config = dict(
    num_hidden_layers=15,
    hidden_size=192,
    num_attention_heads=3,
    num_key_value_heads=1,
    head_dim=32,
    intermediate_size=512,
    vocab_size=801,
    hidden_act='swiglu',
    norm='rmsnorm',
    norm_place='pre',
    norm_eps=1e-05,
    positions='rope',
    rope_theta=10000.0,
    rope_fraction=0.75,
    qk_norm=False,
    attn_scale=0.177,
    bias='none',
    tie_word_embeddings=True,
    parallel_block=False,
    init='normal',
    init_std_qkv=0.0417,
    init_std_o=0.059,
    init_std_up=0.0417,
    init_std_down=0.0,
    optimizer='muon',
    learning_rate=0.00551,
    lr_mult_o=1.5,
    beta1=0.9,
    lr_head=0.00528,
    max_grad_norm=1.0,
    warmup_steps=200,
    schedule='wsd',
    decay_fraction=0.362,
    decay_shape='linear',
    final_lr_fraction=0.05,
    batch_tokens=16384,
    max_seq_len=512,
    doc_mask=True,
    train_tokens=150100000,
    max_steps=9162,
    dataset='wikipedia_en',
)
MLP neurons of a small language model. Each row is named by its layer, matrix (gate and up: input weights; down: output weights) and neuron, and shows model dimensions 32-159. Each number is 128 + 24 x the weight over its row's rms, rounded and kept within 0 to 255. A neuron's up and down rows have the sign that makes its largest values positive.
After each neuron's rows, "fires after" lists the tokens most often just before its 100 highest values on Wikipedia text that the model never trained on.

L2.gate443 [ 62  78 133 139 159 128 124 149 163 156 132 162 111  92 150 124 154  88 154  98  92 158 134 128 104 112 151 102 123 162 161 193 125 119  74 116 117 172 104 139 131 135  91 130 104 120 148 148  71 138 117 131 130 160 111 114 164 124 130 129 115 116 123 131 135 163 101 173 150 138 149 120  96 134 103 105 147 124 160 100 138 107 140  68 115 117 119 118 138  96 129 125 168 156 137 119 129 108 121 111 119 121 152 152 136 140 117 170 160 128 120  97 157 147 146 158 130 121  86 152 122 158 115  98 115  97 115 150]
L2.up443 [130 152 106 134 142  93 150 137 122 172 138  66 147 136 146 149 129 113 104 112 143 129 120 139 128  93 107 137 107 102 151 116 109 164 126 103 161  99 142 140 158 141  96 144 137 153 125 144 147 126 129 113 146 107  89 118 103 101 104  94 138 151  94 142 144 141 101 105 126 106 109 117 160 143 145  98 114 106 115 138 147 143 128 111  99 128 104 112 119 136 192 121  95 203 152 113 125 120 181 110  71 105 133 167 104 133 115 175  91  85  96 154 129 130 160 113 147  99 119 108 133 115 148  84 123  84 133 126]
L2.down443 [170 147 110 140 164 132 104 138 123 153 114 107 162 133 137 144 108 119 116 127 171  99 159 122 122  96 197 144 148 120 106 139 136 150 137 104 132  97 131 105 119 158  65 105 124 138 135 134 131 136 123 136 122 134 146 125  87 105 159 102 146 110 175  94 141 107 120 105 141  98 131 129 128  64 101 119 142 156 117 106 114 162 180 143 133 156 125 175  90 139 116 145 144 161  97 137 104 148 147 140 125 161 148 112 184 143 131 102 138 140 116  98 125 126 104 124 136 134  96 133 131 125 110  59 119 146 141  91]
fires after: "st", "en", " The", "ad", "ist", "n"

L7.gate304 [115 151 131 182 150 114 134 203 153 110 112 156 140 194 121 138 139 139 138 143 143  79 116  94 107 140 131 134 126 120  83 150  94 177 138 132 107 124 126 114  86  63 121 122 104 144 145 122  95 119 144 157 124 166  94 141 144 145 144  86 137 140 168 129 114 138 138 140 122 159 123 150 105 162 119 121  96 154 146 137  93 112 113 154 101 112 103 120 130 123 122 127 113 142 139 113 122 141 149 169 101 183 168 116 134 159 157 111 156 118 156 139 133 156 138 131 113 142 122 126 122 168 114  95  99 146 117 152]
L7.up304 [177 128 123 107 100 145 155 125 147 107 164 110 168 150 138 113 158  74 103 184 106 110 146  78  94 139 117 131  88 122 164 157 123 171 132 124 157 161 111  95 104  93 178 153 170 170 102 127 132 115 109 131 108 153 155 121 111 147 139 158 116 113 131 132 157 127 108 157 164 153 153 106 131 135 108 171 108 102 146 129 142 142  83 129  66 117 116 115  95 125 103 163  88 155 144 146 106 116 127 125 131 147 137 103 129 140  84 138 114 134 121 109 116 140 137 154 133 107 117 122 153 161  99 144 109 115 156 159]
L7.down304 [100 126  99 140 107 121 173 149 141 109 129 142 106 156 109  91  79  92 157 135 108 138 132 172  95 119 144  96 122 118  86 123 138 156 137  92 135 133 173 101 133 114 129 135  92  73 137 160 110 143 119  81 134 145 133 101  88 137 162 154 146 144 146 112 201 127 121 135 138 167 114 148 120 175 142 111 160 152 110 110 126 122  85 126 142 111 133 121 119 128 122 145 145 129 117 123  67 110 118 116 155 149 144 121  92 114 147 119 103 120 134 142 129 129 106 148 154 121 146 141  81 115  91  74  98 131 172  93]
fires after: " b", " B"

L5.gate252 [165 131 125 138 159 139 107 132 135 106 102 120 171 133 113 119 129 100 129 146 109 142 111 148 125 180 149 135 116 144 167 161  88 109 113 159 100 127 159  90 161 127 102 158 154 156 127 116 106  69 149 131 146 121  90 122 136 165 131 174 151  73 163 127 160 168 142 125 162 127 141 114 109 166 143 172 155 127 142 128 126 170 134 123 113 128 148 104 159 130 118 144 123 150 144 102  96  89 129 127 149 131 153 135 140 150 158 133 144 134  52 120 124  91 127 116 132 134 128 104 151 144 136 170  82 106 108 143]
L5.up252 [107 101  97 161 155 145 148 161 115 103 119  71 129 111 188 107  99 139 110 137 136 106 116 111 107 129 142 124 133 144 163 119 134 158 128 143 119 152 194 142 128 104 155 110 164 152 130  96 125 131 104 140 132 133  83 126  81 131  95 104 144 127 125 136 132  87  77 132 119 144  88  86 124 127  83 114 184  71 146 147  86 137 119 114 125 158 169  98 121 149 128 157 116 144 148 127 144  91 147 168 120  94 135 147 114 162 133 154 131 135  95 145 157 103 177 117 101 105 116 156 133 117 136 138  92 168  79 130]
L5.down252 [143  96  97 108  95 134 164 111 113 131 154  88 145  98 122 134 127  92 102 128 122 138 135 136 153 152 145  95 124 100 169 146  74 143 154 128 118 116 117 127 111  98 111 115 120 152 161 147 115 149 138  92 133 110 123 126 150 154  80 130  96  98 175 122 131 136 121 130  97  71 166 117  92 193 127 118 122 154  77  63 127 148 130 140 138 155 142 135 126  88 123 142 139 128 132  61 135 108 157 121 145 175 113 148 125 103 148  89 133 158 102 139  98 143  59 107 153 114 123  99 145 106  78 112 147 133 152  90]
fires after: " con", "st", " pro", " Con", " part", "n"

L2.gate108 [128  86 121 130 122  94 118 110 124  86 106 150 124 120 149 119 129 104 110 117  77 143 181 124 124 151 113 113 110 193 150 145 120 146 124 123 139 125 128 123 182 168 127 119  96  90 110 142  80 118  97  86 121 120 103  89 118  96 120 142 154 104 150 150 119 130  91  99 124 123 171 131  98 116  93 139 168 118 154 131 140 189 119  78 146  93  85 134 132 141  99 141 134 173 129 104 139 116 149  98 158 139  90 113 124 128 134 143 109  98 154  80 126 137 134 137 152 132 112  65 145  84 131 105 102 131 100  96]
L2.up108 [135 108 124 128 119 140 151 100 144 111 180  99 126 126 159 170 134 155 138 141 142 160 134 118 143 173 145  81 141 139 119 170 120 117 123 129 110 112 132 110 111 184 161 134 133 134 128  82 122 161 115 150 119 163 130 160 112 134 139 105 133 166 130 108 114 129 134 124 143 147 157 112  78 136 199 145 142  99 106 149 113  99 141 135 102  98 137 113 128 129 126 130 159 176 105 156 143 144 137 157 146 132  96 120 149  67 171 151 107 119 145 109 101 114 144 188 130 114 170 129 152 106 152 136 128 135 130 174]
L2.down108 [105 106 163  91 153 123 102 106 121 131 167 104 125 124 131 141 155 155 129 142 132 152 118 146 121 110  95 112 134 114 132  99 104 129 183 109 109 126 113 155 123 114 125 112 130  87 129 113 142 179 147 132 109 128 176 124 112 144 148 135 132 111 131 115 102 115 147 112 155  93 154 159 122 104 117 137  83 146 121 120 106 162 143 153 126 108 143  73  87 152 132 115 126 165 129 131 172 127 150 134 122 137 141 130 138 140 152 158 187  92 131 124 125 124 130 123 129  87 139 140  98 117 148 130  70 162  86 113]
fires after: "i", "o", "qu", "al", "if"

L5.gate244 [127 101 188 157 119 130 120 128 105 103 147 118 132 113 135 146 133 104 166 111 115  98 136 127 135 103 128 157 138 119 136  77 126 118 115 152 103 153 144 126 124 106 119 104  69 114 158 163 111 125 121 116  74 127 160 124  93 166  87  85 155  90 134 158 127 129 109  98 120 123 127 138 123  93 172  96 129 104  67 165 105 145 139 178 135 124 103 136 130 170 115 197 129 119 124 122 125 160 132 117 130 123 139 126 110 134 140  92 111 159 119 163 176 122 119 160 147 131 105 103 124 138 135 139 185 115 119  68]
L5.up244 [101 122 177 131 140 143 131 151 165 142 136 146 100 145 120 144 106 131 156  99  99 134 134 105 139 138  92 179 147 144 171 135 142 112  92 177 114 155  90  96 110 162 107 130  97 146 127 157  98 101  92 145 123 114 103 136 109 178 117 144 109  76 150 124 114 133 119 162 118 140 144 162 134 156 144 100 103 115 113 146 165 128 119 125 131 179  98 155 116 145 168 143 135 151 135 104 138 128 155 117 117  96 158 110 111 134 105 148  98 143 135 133 113 145 117 140 145 169 144 118 158 102 120 117 130 133 120  71]
L5.down244 [127 128 102 112 142 130 164 110 141 128 125 120 129 142 132 166 196 170 145 151 153 107 141 146 136 138 180  90 107 151 132 141 109  99  99 120 120 101 109 148 153 116 101 152 116 158  96  68 160 130 129 122 105 132 136  93 107 128  84 113 117 120  74 147 134 137 193 129 151 140 128 125 106 162  80 184 102 134 156 137 107 116 115 173 143 124 142 140 146 128 122 116  95 172 142 136 145 146 137 122 141 132 136 139 124 122 119 156 156 101  76 124 124 132 123 125 156 120 133 168 179 115 151 161 132 142  84 118]
fires after: " and", ",", "h", "a", " that"

L5.gate495 [100 113  85 160 144 124  98 140  78 187 111 163 149 147 159 145 163 126 128  95 161  85 136 136 117 161 131 128 116 161 121 128 102  98 142 150 118 103 160 131 127 138 122 122 132 100 137 137 102 129 111  96 153 113 140 149  59 146 122 123  86 108 113 111 160 159 109 144 147 107 116 128 144 187 155  81  92 115 124 107 134  95 134 119 112 167 112 125  69 124 133 134 116 123 107 138 132 123 111 118 140 111 136 180 112 123 195 121 113 138 112 140 104 128 104 104 128 102 103 128 121 170 175 121 101 114  97  83]
L5.up495 [148 168 113 155 146 181 126 142 157 112 136 146 131 135 129 142 100 141 127 128 129 131 114 119 139 108  83 134 106 124 104 123 107 179 122 115  96 132 170 121 147 122 144 172 141 118 136 118 100 139 172 115 113 120 158 112 168 118  90 118 114 115 166 154 129 134 124 121  90 101  84 146 149 107 128  97 109 152 169 143 115 122 162 115 166 109 153 169 115 125 137 130 138 116 117 120 119 108  88 139 155 160 159 101 139 158  98  80 149 119 143  71 116  87 133 168 170 131 126  99 118 123 149 170 122 107 115 146]
L5.down495 [ 97 135 126 130 147 123  99 138 125 114 162 124 143 135 141 131 134 184 160 135 143 132  82 136 136 112 135 153 156 143 139 132 171  99 138  96  87 142 156 122 121 151  95 130  94 137 128  89 144 113 125 141 147 137 120 127 127 127 127 123 115 156 114 112 152 198 157 139 148 137 104 142  76 167 171 115 150 118 147 115 108 121 101 155 149 161 130 136  92 150 162 121 162 124 129  93 101 151 119 143  80  79 128 141 120 126 153 137 134 114 146 153 111 152 173 119  91  92 146 115 123 102 137  89 121 130 132 194]
fires after: " |", " 3", " 2", " O", " 4"

L5.gate409 [108  93 101 102 143  79 158  94 140  73 130 149  81 110 139 120 123 117 158 136 123 170 142 106 138  96 133 150 140 144 128 118 108 125  94  90 128 128 110  70 164 168 151 113 136 132 120 109 157 139 136  92 111 115 119 116 135  80 128 109 141 157 121 104 112 165 161 142 187 135 160 174 112 111 115 139 115 154 103 100 135 102 147 112 163 117 117 140 152 160 112 106 132  87 115 158 144 132 161 176 122 103 166 109 172  85 146 150 112 164 167 127 107 146  84 135 149 109 142 112 153 131 134 144 113 151 127 152]
L5.up409 [146 164 153 128 139 126 156 134 118 117 156 141 108 137 136 127 132 150 137 159 136 133 175 104 112 153 120 142 144  82 111 130 112  97  89 120 122 159 137 141  86 151 159 124 152 106 104 148 140 155 124  94 146 139 115 106 194  81 153 145 180 135 146 129 128 157 143 128  98 147 126 128 115 150  92  63 129  75  79  98 138  73 122 115 100 153 119 105 121  98 160  98 121  97 150 103 163 134 101 148 159 134  95 100 148 131 137 140 106 156 126 153 122 170 119 154 128 118 137 139 145 133 144 151 128 111 106 143]
L5.down409 [122 140 138 154 177 161 110  83  94  84 133  82 122 115 134 157 110 134 137 117  98 101 138 101 138 134 111 113 123 154 141  93 122 150 155  84 114 109 106 117 161 160 174 115 149 114  91 159 159 130  84 141 109 121 117 142 125 119 128 135  98 106 150 121 125 124 118 137 151 101 144 149 121  63 144 140  87 120 124 138  69 198 153 111 181 138  95 124 111 173 108 112 161 124 106 168 115 154 124  85 129 124 170 124  84 133 145 137 136 129 130 169 112 132 173 166 151 142  88 160  65 158 119 128 152 128 156 130]
fires after: "-", " th", " cont", "\n", " (", "at"

L10.gate160 [145 125 153 157 139 199 161 164 117  91 163 156 135 116 130 173 124 125 110 110  53 131 126 104 100 107 137 101  94  96 150  99 121 106 114 141 116 163 149 145  56 118 122 133 107 154 124 116  91  70 137 143 165 134 120 153 128 147 135  88 174 122 110  96  94 121 122 105 119 140 129 130 121 117 160 113 126 169 136 117 125 155 149 126 130 131 159  66  86 148 154 129 171 128 144 112 124 106 135 137 142 125 157 118 153 160  91 121 131 105 134 119  60 145 137 151 149 171 126 185 136 125 135 145 114 159 133 103]
L10.up160 [140 152 123 140 133 160 127 172 142 171 159 117 122 136 108 133 141 122 145 126 141 124 169 130 129 133 117 144 182 137 157 147 110 114 125 154 148 135 105  91 113 149 113 139 116 113 157 110  92 136 100 134 136 121  84 109  72 123  79 103 130  84 122 123 134 127 117 161 156 124 131 116 131 133 143 107 108 143 141 109 141 170 137 143 151 181 165 122 127 127 124 178 118 139 143  98  54 172 108 141 135 113 117 111 118 139 126  67 160 130 157 101 116 114 137 110 159 142 150 138 172 146 116 143 205 114 145 113]
L10.down160 [139  99 128 179 154 121 158  96  97  93 156 110 139 110 123 168 147  99 126 202 152 120 118 145 121 131 140 111 141 144 103 135 121 136 134 130 131 129 143 141 115 114  93 107 115 117 106 121 147 145 152 149  96 119 126 123 146 150 107 120  98 177 111 121 170 100 139 148 110 136 161 100 104 116 145 114 130 129 157 147  87 102 109 152  89  94 125 157 111 114 150  81 144  97 135 117 164 119  90 118 101 135 136 110 123  95 114 155 104 123 109 130 147  98  97 117 156 132 143 128 117 142 120 162 103 104 127 114]
fires after: ",", "|---", "|---|---", " and", " le", "he"

L6.gate376 [136 132 166 119 139 119 128 140 147 112 141 117 101 133 109 133 111 131 126 137 140  92 135  99  81 136 111 183 124 110 127 104 130  97 113  82 163 162  94 114 102 138 106  92 156  42  94 144 106 134 132 125 125 159 167 178 160 116 126 135 157  70 130  99 136 119 108 143 110 102 113 122 171 138 130  94 104 155 153  95 130 107 141 178  82 123 122 114  86 109 105 141  73 145 168 151 135  90 139 139 123 116 146 120 148 136 136 104 143 138 121 111 108 134 130 153 136 150 117 126 113 118 132 203 117 116 122 154]
L6.up376 [125 156 101 141 157 145 167 111 160 104 126 196 112 102 178 106 108  66  94 147 114 113  88  64 128 118 109 147 171 136 162 119 109 129  94 131 134 114 117 191 135 138 162 166 156 140 110 130 171 128 125 115 115 178 129 133 107 160 128 121 170 109 146 113 126 119 139 132 164 158 124 144 147 122 125 167 141 116 131 144 140  91 124 141  99 140  83 166 157 157 139 164 109 156  93 134 121 117 175 121 116 110 176 137 146 154  92 147 162 138 129 103 119 143 129 118 112 124 158 145 130 127 149 128  99 120 155 132]
L6.down376 [ 91 149 118 165 151 174 138  98 112 128 114 137  91 160 112 119 157 177 145 121 115 119 123 139 113 176 137 174 142 122 131 132  64 148  98 132 167 123 133 126 136 129 158 138 103 132 116 150 142 137 156 130 131 159 124 174 112 123 137  94 151  93 149 115 154 142 130 117  88 153 139 122 138  69 154 135 162 113  98 127 127 132  83 112 156 147 133 127 113 159 162 100 133 121 107 128 139 142 145 126 114 154 125 115 159 143 157 110 139 100 119 167 119 148 108 177 147 136 145 142 138 116 146  94 147  83  91  91]
fires after: " th", " F", "b", " b", " e"

L7.gate485 [130 136 121 139 132 120 126 103 160 161  91 119 135 161 104 124 117 115 103 134 145 129 145 142 109 112 101 100 126  84 154  98 115 179 114 150 172 111 132 142 147 111 127 109 111  91 150 113 184 159 145 137 143 144 142 149 152 158 134 182 140 116 128 133 108 167 112 103 133 172 148  86 123 135  99 135 134  93 120 109 130 177 137 140  89 115 128  85 199 158  96 154 144 171 142 133 112 117 115 123 149 116 172 105 117  79 127 176  86 138 149 127 159 128  83 132 146 164 105 122 173 137 112 139 115 112 126 122]
L7.up485 [100 136 118 129 151 156  96 147 122 118 146 149 108 127 103 134  83 127  81  71  98 116 123 144 113 142  90 111  97 115 108 171 140 126 125 106 150  73 174 149 120 162 155 131 118  81  87 117 112 108 107 157 138 127 108 169 143 134  99 129 124 149 157 118 120  84 149 167 142 122 118 104 126 138 128 103 139 141 132 162 124 129 174 104 137 134 154 129  99 121 149 116 172 114  85 146 112 138 104 141 144 113 143  94  98 147 101 132 135 138 127 125 150 121 110 161 124 158 134 106 135 136  94 146 118  70 127 156]
L7.down485 [145 122  92 133 106  97 150  86 145 121 109  99 120 145 127 129 141 153 132 174 149 134 142 107  82 166 201 145 127 168 150  94 105 142 132  81 159 121 110  98 139  84 125 182  88 112 124 143 139 122 104 163  93 137  89 141 119 125 108 141 101 137 107  88 139 166 115 123  79 106 157 163 145  90 133 102 104 160 122 114 130 109  82 125 154 117 146 139 157 144  92 132 111 159 108 110 125 143 109 124 177 122  61 122 136 110 132 159 123 123 122 146 134  98 142 135 109 115 133 148 134 116 113 133 130 131 127 121]
fires after: " p", "art", "end", "s", "or", "en"

L8.gate79 [137 137 143  89 136 130 108 120 131  73 109 109 142 112 118 123 156 148 129 129 127  88 124 136 138 133 138 134 167 133 124 135 140 100  97  85 111 115  81 129 141 145 137 177 127 137 166 120 130 151  92 140 117  76 121 155  98 129 112 154 115 122 191 130 146 109 136 119 120 152 138 167 134  93 154  90  93 128 114 118 167 128 131 109 123 146 118 170 119 113 160 123 149  88 119 126 133 103 138 132 112 122 109 110 150 132 108 130 139 126 146 152 172 127 134 123 129 123  89 137  36 164 100 160 122 134 141 128]
L8.up79 [166 108 124 112 156 140 175 151 115 133 147 121 166 152  93 145 130 119  69 149  94 126 139 158 135  79 157 129  86  78  96 184 128 111 135  93 107 127 108 101 162 129 107 105 151 127 118 105 137 148 100 152 100 167 114 146 117 134 130 116 124 206 169 123 158 127 115 134 129 132 100 118 171 114  84 115  93 110 126 139 138 121  84 172 129 140 133 166 146 138 118 108 113 133 144 141 153 167 129 122 107 130  90  95 127  88 123 117 159 130 111 158 121 132 139 141 160  90  78 125 160 148 122 140 105 124 153 110]
L8.down79 [108 135 142 155 116 148 140 128 111  92  87 101  78  73 116 105  74 146 109 143 122 143 146  93 124 111 126 131 134 140 123 133  85 118 146 137 137 146 153 136 107 157 204  87 140 108 126 100 157 161 126 126  88  83  74 115 195 115 141 142 147 121 117 163 173 135 114 114 157 130 112 134  81 109 152 133 115 129 118 126 151 150  77 129 133 163 129 149 151 139 161  91 137 123 106 159 117 116 135 135 160 134 149 130 138 111  86 124 148 111 121 124 139 122 103 103 114 119  97 127  97  89 155 115 127 110 144  68]
fires after: " |", " (", " was", " d", "\n", "v"

L9.gate371 [ 77  97 157 135 116 139 154 154 153  88 119 146 133 156 115 102 166 123 180 130 115 117  88  87 130 107 114 104 141 123 127 115 174 155 146 119 118 111 138 126 123  86 105 179 100 137 172 120  89 125  96 170 125 100 115 134 172 134 100 108 107 154 170 118 152 128 138 168 138 158 127 127 152 159 131 141 119 149 113 132 106 161 143 157 109 117 146 113 122 113 122 108 110 113 158 173 113 116 111 144 118 116 153 102 117 100 105 118 139 158 121 165 122 159 125 141  80  99 144 119 134 138 144 106 103  84 140 133]
L9.up371 [ 84 144 116 144 157 183 163 124 122 152 113 156  93 163  71 104 142 121 115 167 111 147 140 126 139  93 156 128 108  92 103  93 146 157 180 124 163  98 124 163 103 118 139 176 128  95 122 114  74  71 117 149 136 141 145  89 129 135 104 126 129 165 186 135 154 137 131 131 112 148 120 150 134 142 134  84 152  92 157 106 105 180 123 152 108 108 157 100 156 112 153 152 139 144 134 133 159 108 129 132 155 161 110  97 107 138 110 122 109 100 109 116 120 205 149 132 132 146 145 117 102 116 136 131 160 145 135 126]
L9.down371 [152 143  97  90 115  96 146 117 119  91 110 142 120 107 146 103 131 109 157 145 141 152 132 131 131 125 134 127 113 105 124  84 158 129 139 113 137 152 150  92 100 147 133 193 149  81 164 120 134 125 134 139 112 156 128 142 123 108 150 132 164 118 120 137 107 138 118 151 135 155 108 151 117 146 112 180  99 142 123 121  94 114 159  93 105 106 102 124  95 145 127 122 135  88 111  90 118 128 129 158 106 119 146  97  98 165 119 154  93 138 159 174 120 122 102 134 152 102  96 164 106 156 154  89 135 132 135  67]
fires after: ",", " b", " part", " B", " in", " w"

L2.gate363 [128 134 113 108 134  68 158 127 133 132 100 111 125 141 120 163 133 129 144 105 138 152 120 157  88 125 135 122 109 107 121 103 145 115 104 167  92 157  73 123 117 132 143 170 134 157 128 151 131 181 123 125 145 127  93 157 120  91 137 138 117 140 125 102 148 160 167 124 123 134 146 144 104  96 136 127 148 137 143  93 141 149 137 133 179 141 177 134 167 162 169 138 162  89 133 124 138 142 166 170 121  81 127 125 126 111  74 173 116 135 115 118 125 120 148 129 153 100  77 118 135 127 125 154 119 135 140 164]
L2.up363 [132 159 117 123 150 125 109  60 151 125 142 108 113  74 137 123 132 149 103 120  79 140  98 113 153 105 126 141 132 130 132 111 170 144 107 115 108 163 127 146 123 154 145 131 140 131 125 147 140 157 130  96 147 126 133 104 135 122 122 143 132 160 129 119 166 132 103 167 121 167 122 152 136 135 138 130 137 119 133 161 131 105 118  95 130  76 140 175 143 147 155  80 158 106 112 114 140 163 113 119 156 146 126 120 187 126 123 130 149 144 108 187  92 151 141 136 172 128 148 117 106 179 141 169 121 127 159 165]
L2.down363 [150 133 127 115  96 128  96 141 143 116 130  84 135 146 130 156 102 114 149 165 105 162 145  83 152  95 154 112 135 160 115  98 126  81 128  92  87 154 124  85 130 109 201 134 144 144 120 190 144 152 130 127 127 119 124 142 146  99 134  99 137 173 105 155 151  97 111 152 136 110 104 142  81 168 152 118 113 136  93 140 162 151 144 142 137 139 115 108 127 130 124 133 100 133  64 120 164 125 137  70 137 131 165 107 142 169  83 126 163 113 123 159 151 136 149 124 116 139 106 117  95 139 165 138 107 142 135 140]
fires after: "==", "\n", " (", "ill", " was", "-"

L6.gate273 [163 105 113 150 187 130 148 105 120 136 103 140  83 163 123 153 100 144 131 116  85 104 167 138 135  75 136 186 164 112 137 109 126 125 132 109 155 130 158 156 159 122 172 182 104 157 127 111 128 172  98  59 146 157 144 116 114 159 107 139 141  78 135  84 101  98 139 148  97 121 116 104  96 125 141  93 143 122 153 122  88 152 129  96  61 124 125 130 127 137 130 114 136 144 160 120 138  98 117 133 130 130 111 136  95 151 121 127 102 166 105 122 124 162 123 110 106 102 127 138 166 143 117 151 144 127 112 152]
L6.up273 [129 128 126  89 137 164  98 152 113 111  93 108 119 132 113 123 145  82 111 104  99 126  90 103  98  91  93 147 144 130 121 124 156 102 129 126 123 153 117  93 113 120 129 130 119 116 113 125 133  87  83 149 106 129 163 133 124 134 125 103 142 120  80 115 176 118 134 142 148 132 142 109  75 139 127 108  95 114 118 120 120  94 127  98 128 152 111  95 129 144 152 130 168 148 176 141 145 139  99  92 136 118 119  72 143 115 156 156 106 141 145 129 109 100  97 131 148 138 139 159 156 119 166 166 138 146 140 120]
L6.down273 [140 143 114 161 134 189 184  96 167  92 103 142 139 154 143 125 165 122 104 139 150 173 135 166 131 113 133 137 156 148 114 130 115 131 120 135 142 124 147 110 128  93  91  96 141 111 135  84 120 167 162  92 163 148 113  94 184 113 116 117 135 166 125 133 130  59 131  93 141 147 168 167 153 178 174 131 150 101 157 142 141 163 127 144 155 128 116 106 127 140 134 151 157 127 117 127 134 136 124 120 121 132 126  99 107 138 121 106 115 117  82 118 130 142 128 151 144 145 126 101 120 118 135 112 118 137 140  96]
fires after: "oll", "o", "re", "os", "ro", "a"

L3.gate58 [ 83 137 141 128 131 101 112 119 132  78 147 153 117 107 122 149  96 129 159 140 128 121 140 159 144 124 133 162  74 139 152 181 134 144 124  99  85 127 134 134 144  90 165 105 109 109 133 136  92 106 120  79 131 134 145  90 150 112 128 127 113  94 118 145 152 144 110  88 137 150 145  97 127 105 152 123 144 108  94 123 106 136 114  97 105 149  99 120 151 152  90 136 136 132 116 129 105 140  93 140 116  80 156 117 129 113  83 123 115 153 114 146 168 149 106 136 123 147 139 108 114 101 146 122 115 118 159 170]
L3.up58 [146 120 132 101 145 111 117 116 151  65 118 145 137 102 103 152 162 131 128  94 115 122 155 129 108 136 182 141 103 122 142 133 128 153  96 148 101 106 168 128 141 133 131 121  81 140 122 141 122 124 121 119  91 141 127 121 117 148 150 135 117 118 162 104 106 132  92 134  61 136 135 137 138 148 149 125 149 125 134 166 118 154 165 172  97  79 121 119 123 139  73 104 147 138 118 117 135 108 112 171 148 156 150 150 104 152  93  71  73 138 104 136 155 128  90  88 165 139  80 104 135  97  68 142 106 171 116 128]
L3.down58 [134  97 165 151 157 150 144 149 143 135 116 148  98 141 111 124  62 122 132  93 124 120 121 144 135 133  96 126 149 168 119  80  80 127 122  82 155 114  91  52  74 115 143  91 137 106 107 125 101 128 103 116 133 124 152 118 118 113 111 105 112 127 101 143 129 119 136 146 150 157 156 135 111 107 120 112  89 153 119 145 146 117 129 153 125 157 154 132  91 102 160 117 137 115 105 150 186 168 135 102 136 108 133 123 100 118 128  97 144 146 107 179 109 137 121 107 113  99 102 100 137 100 122  93 133 130 114 118]
fires after: "h", " he", "he", "m", "re"

L8.gate294 [153 157 182 116 139 121 178 159 131 128 153 132 151 125 128 180 125 116 104 105 137 154 139  87 103 159 154 112 162  99  99 105 155 104  91 131 165 145 142 116 136 138 128 124 117 153 148 172 149 103 128 118 122 136 123  72 137  93  93 168 123 128 118 109 116 162 125 136 137 152 144 121 102 144 112 119 168  99 181 131 116  91 146  98 124 164  88 162 128 106 141 124 117 155 125 112 130 106 122 119 116 148 116 152 102 114 112 114  86 169 104 161 119 165 146 114 140  97 155 137 113 164  95 132  88 144  91 143]
L8.up294 [118 131 173 119 117 135 142 100 149 116 163 110  95  92  77 143 146 120 129 149 147 121 152 167 140 166 137 148  73 135 167 104 168 123 106 114 136  89 107  88 110 107 138 142 130  98 152 131 159  97 113 161 137 165 138 155 172  94 132 100 152 125 126 156 120 126 105 142 141 135 146  92 130 132 129 152 140 118 100 137 137 136 158 118 144 125 145 161  84 106 113  79 133  89 112 122 106 128 125 127  99 113 106  84 142 137 154  98  90 108 129 112 140 152 138 150 118 120 126 128 171 134 134 126 134 110 130 152]
L8.down294 [119  96 151  91 146 115 187 128 154 133 138 134 117 162 166 133 122  89 128 133 140 115 107 107 120  85 100 170 111 167 129  93  95 178 141 154 117 165 128 138 134 152 134 136 149  98 101 111 140 129 114 139 176 154 107 143  89 145 107 137 153 109  98 111 161 126 150 146 111 128 130 173 130 159 149 172 147 124 130  86 111 109 137 116 129 145 120  99 122 134 153 131 179 138 172 179 149 124 151 123 136 114 118  95 183 140 124 102 109 104  95  96  86 133 146 118 124 128 122 141 109 122 151  73 128 126 125 152]
fires after: ",", "a", " se", " after", " wh"

L5.gate199 [ 92 132 143 115 120 127 106 120 126 142 112 105 114 104  95 157 117  76  94 145 146 159 154 137 116 119 167 125 122 132  98 124 102 135 135 148 150 101 154 144 123 142  91 178 150  70 143 139 149 121 142 101 109 165  92 136 151 162  89 156 174  99 157 106 128 127 158 127  66 108 160 121 131 123 117 123 104 147  93 120 148  82  97 141 116 136 120 148 188 120 100 108 121 132 135 125 117 115 132 127 111 179 125  69 133 132 140 121 128 102 147 108 148 154 138 129 103 158 125 124 145 117 161 139 119 123 144 115]
L5.up199 [135 121 145 127 165 138 135 144 126 145 131 148 114 147  89 191 131 119 133 131 175 140 133 120 154 157 135 137 135 121  89 129 110 102 133  99 120 108 170 101 162 133 108 136 147 108  89 137 111 155 104 174 109 121 102 151 125 117 113 139 138 125  91  94 149 115 127 121 157 126 133 104 138 120 122 147  92 102  98 160 138 114 105 129  77 132 116 166 102 160 145 128 115 136 123 194  93 147 133 138 128  92 139  89 159  86 163 141 106 146 147 131 121 146  85 153 111  90 135 130  84 135 111 150 143 118 154 123]
L5.down199 [ 91 103 100 126 169 148 120  98 144 120 143 113 125 122 171 108 121 171 121 126 108 142 148 104 128 126 162 157 135  95 149 177  84 153 126 158 142  98 127 105 114  75 190  99 135  94 117 116 113 123 137 107 133 114 123 148 129 113 130 134 105 183 143 106 156 129 128 158 113 138 119  79 118 158 179  97 169 150 140 126 108 133 128 125 139 141 121 126 169 115 133 118 139 118  88 137 170  94  84 130 164 126  97 110 106 105 152 156  76 144 145 118 147 147 188 104 122 137 160  89 139 115 121 161  86 115  94 117]
fires after: "at", "s", " b", "en", "u"